MLP neurons of a small language model. Each row is named by its layer, matrix (up: input weights) and neuron, and shows model dimensions 0-191. Each number is 500 + 50 x the weight over its row's rms, rounded and kept within 0 to 999. Numbers have three digits each.
Before each neuron's rows, "fires on" lists the tokens most often at its 100 highest values on Wikipedia text that the model never trained on. A number after a token or word is its count.

fires on: " |" 41, ":" 26, "born" 9, " in" 4, " (" 4
L9.up661:574541466488457606577458464547422496525480537462454375479407427451520541499529471447490501444503480547507548434577496489521536387507442453467537525522510555468556488515493457625523433549551563606458406432487518549515449467533583476482407471484469445468531488492472530538557468581565519479476505542544393651557519487488385535435579519515506499426458545473516479558505490490407453494401546545463436491521465492453555401562503554540609488428471465419497446501502521540504382470552505536448450454547538424524469485465493502571509544550464465476460488461493570550536492513511566460

fires on: "h" 20, "n" 13, "s" 9, "t" 8, "c" 7, "l" 6
L9.up748:583454481546523476548472455540522518425454430522580398464421522481591436449517461480457489443520426519440419482485479610514457573516535563508556468531538458475509515505547591536441490476541551524492547399502462457479530500511462461461464505517485491476459507496528464578530614542568584558345495581443511504410562606442539498475505466512447540506470525465517574550597451495519559419501603520515596536471449517539494415512388588399434469509565511475420458564498474455513449531484534429493423459489553492560490538507486497479625445498469470475447540526428477488471577535540488535

fires on: "stit" 34, "ind" 11, "ing" 9, "andidate" 6, "for" 5
L4.up353:551470496571487459543428471466474475390541435466496444478520498525450482500567512508505489536541394493450509413488484509476416577589547537537488491523510521445478548468505529559398427468525529521459479522477470563543518515547524527443498488451574544485465522510430502525521516503500595488503396446531514504505513508505485643499599451433553455444453366465492481505526525514467535520524500458493434442569451484394549416547498570605571496526473434505493502538533512490462449434468622445524554454566479528686525464468464568569539424505480504556497423541454479479342596464482481517

fires on: "ist" 26, "c" 15, "isc" 10, "er" 9, "ec" 8
L9.up495:510515481549427482455485486462457457536492530465549562544528363542519498473469487480523490531532549508435474503471541443561511451599453485477559528547439434526443494484512395420565483461529675494459500534472480557523558509483649471509482547530602447457414544483492507509510548528491609461499386398562470490414542493542529488393497456554570486560447478473539448514534579413519505461572518368461451571493513374504522498524571456417530454446500482560526508470479554518495486523549503477555447472549517499533471476501407497509478482475639502425572515559497452508465488460556557512

fires on: "ig" 19, "az" 15, "and" 11, " Go" 10
L9.up562:581613487452514479535579492501427511453468519483545497488495528507467444578490554499468499386507537504452531430490402427662458483504444486556475565424512513538467432527567571553508482473378403585516460467451466399474495478539459508479440450506514559499608428526455408533518633513536467520536438548491475495466543565437452589452504471538488491484454480467489406517531481476545585571501486521470520552438540512391488593524527510526452497418549491574548477521504447514437528458594545533550479609442538519465574509509580443543490574471508412472457465457496540481485488544536520558

fires on: " of" 24, " |" 15, "a" 12, "2" 9, ":" 8, "1" 6
L9.up44:518592551491490556500525450485552521435498470499493450492523415495518515509481418482470443532550508523490507442479453413497425445495515489514557424454506511430553397427507519522576462532475483531407474500544539634511483507488530560448450463568567488493590499469431517475488467512514551624542612574596480530522439534453483458379500443503583626476491512497454404557515598448488514546513554517476555461485532475448475467565513449411539529449407455545556429516497518546502496532552505407485459434539586408487534571460540524582509503508573404491538582493520383433439499518440484512

fires on: " of" 38, " H" 29, "ing" 11, "el" 5
L6.up128:428445453545495504496485509516491523526486517487502549475383514518595512459476490448483409520550470577449425368478598553489482452612488457502484483643454447566482547500536392596440504520523430542556508482436459503590450492539566548391498486543540452433503591583543466532523528493459560466546532428407520519419569462477525540485542527570556513512541473554529573467473548548479449436440505419484409515489439456516474503479488604420525482512439464562461488501476501514531416493498413470572529450482460444513446522546558498555581471566545479555447527535471425519415561494558494570

fires on: "un" 31, "ol" 13, "il" 8, "oll" 6
L6.up178:471489538451456530498457506465462522465543547540410467434479578507475470452548477494525501591533488602540481480477491500525430463526523595491507495523589552450458551375521586437559424597486467512476510458575490544539373449563449419481448543495480504462486561485483446476568508553513500570539507493394439484482440528519435512469666491444484474396527494509502494506522494413522485418529630459406411516587608470506498487539467434533440480573560584490491389462485458478473403535512529522604545569574498479499538445496535522494478510498537502547551487465496470562514552444559438517

fires on: " de" 36, " al" 26, " ob" 9, " inv" 7, " en" 7, " sur" 4
L4.up635:507590475487441589431458502511515567540547565559451496494430459523506489522536477509456498482503473545435506513507500458523434567404386488482554553438464426530380538537497409407497550666487495505437556468435471491538553450574560562485519471570535586478489562543525458509542522553486499611565524515514531507542491501437446589467533521495505468472527446512492469438520493472449567529511536439498479425496544510562489455480532473630540554461419414467503381541528460533564500541541433490428471487458479424552579560464514390597472465496367447431532479487448440498552505535496504514

fires on: " E" 16, " States" 13, "ri" 11, " India" 9, "er" 6, "a" 5
L6.up42:479503512463478492589504508527478451418523574499524550594553461520514411550497577429463477450529414556531550371520571502555545507426455491449570558435506517504493485594501496460459462488502549504487488476534493532480406553462553369488409588505654503485499427554479483518546464481532479517553498485518535494602543522583473386405531403427631405444526549466541501545494457428533522455481504508557502460515518486427472538557525480470366463468580474532581464512448533505453468557488435483494467547575483512598515474515532563505541470496465551464506499512424445422458481537559542503

fires on: "==\n" 40, " ==\n" 11, "[" 6, " (" 6, "|---|---|\n" 4, "x" 4
L4.up370:593470561590498503536388495498466445539522475427481520587521496545458513411534581467514544491517401495543395512464532504661555517532435486500504456491492530411452520445475509495516505565511514536489480517578481546455484467456469434442582475477538557538539439585476453549534492442601502468571367517541597541500494554494484490525542522467534441526432454476478425514479479460581520468521597569527436438526479402493493439449599450611593518542468493535422418462460534580561440500528508471456510624533473534458536548528492404481551463541524502457401489521537503495452501453503444488

fires on: "\n\n" 17, ".\n\n" 10, " of" 8, ")\n\n" 6, "ing" 6, "e" 6
L9.up753:544503528446477516466401488529543513448501508454501554479482559535491468431449452527502505480514501532439451386499491451581543526494416498417540501559458396431409532434453424624531455531476479472452533524513456526471520432475538459405502440555472502424493526522537530554545534505440513506619575487424539497458497554590476521446486534583514488498586460484477434481472571508497473465497504421539357468546540537568526449555533517498539593456529548537430352521498454495477554407449433548506547431423478517576516546521465518522552503492509541515513595568485492467504390530548591619

fires on: "er" 22, "ec" 21, "ar" 11, "or" 10, "ri" 5
L9.up387:516473597492473419474501526566478456535433379481517523503471522478596485457429495459444531518492530492443507489505543519466439511471463537439503579521508547522515411525504537525479517471451492454450479483624458518506516603585591473535460502473535466438484510597555408477547570498553501499538440436436477567416472572573580459452561496439641474570518500536630369490476520439490467455529504421505441544529438548473531485589540483592508498500529541569516565522510515486519580525486425416570439545580407502474496491522519497629482449501579535482520450526486431439465445443534463491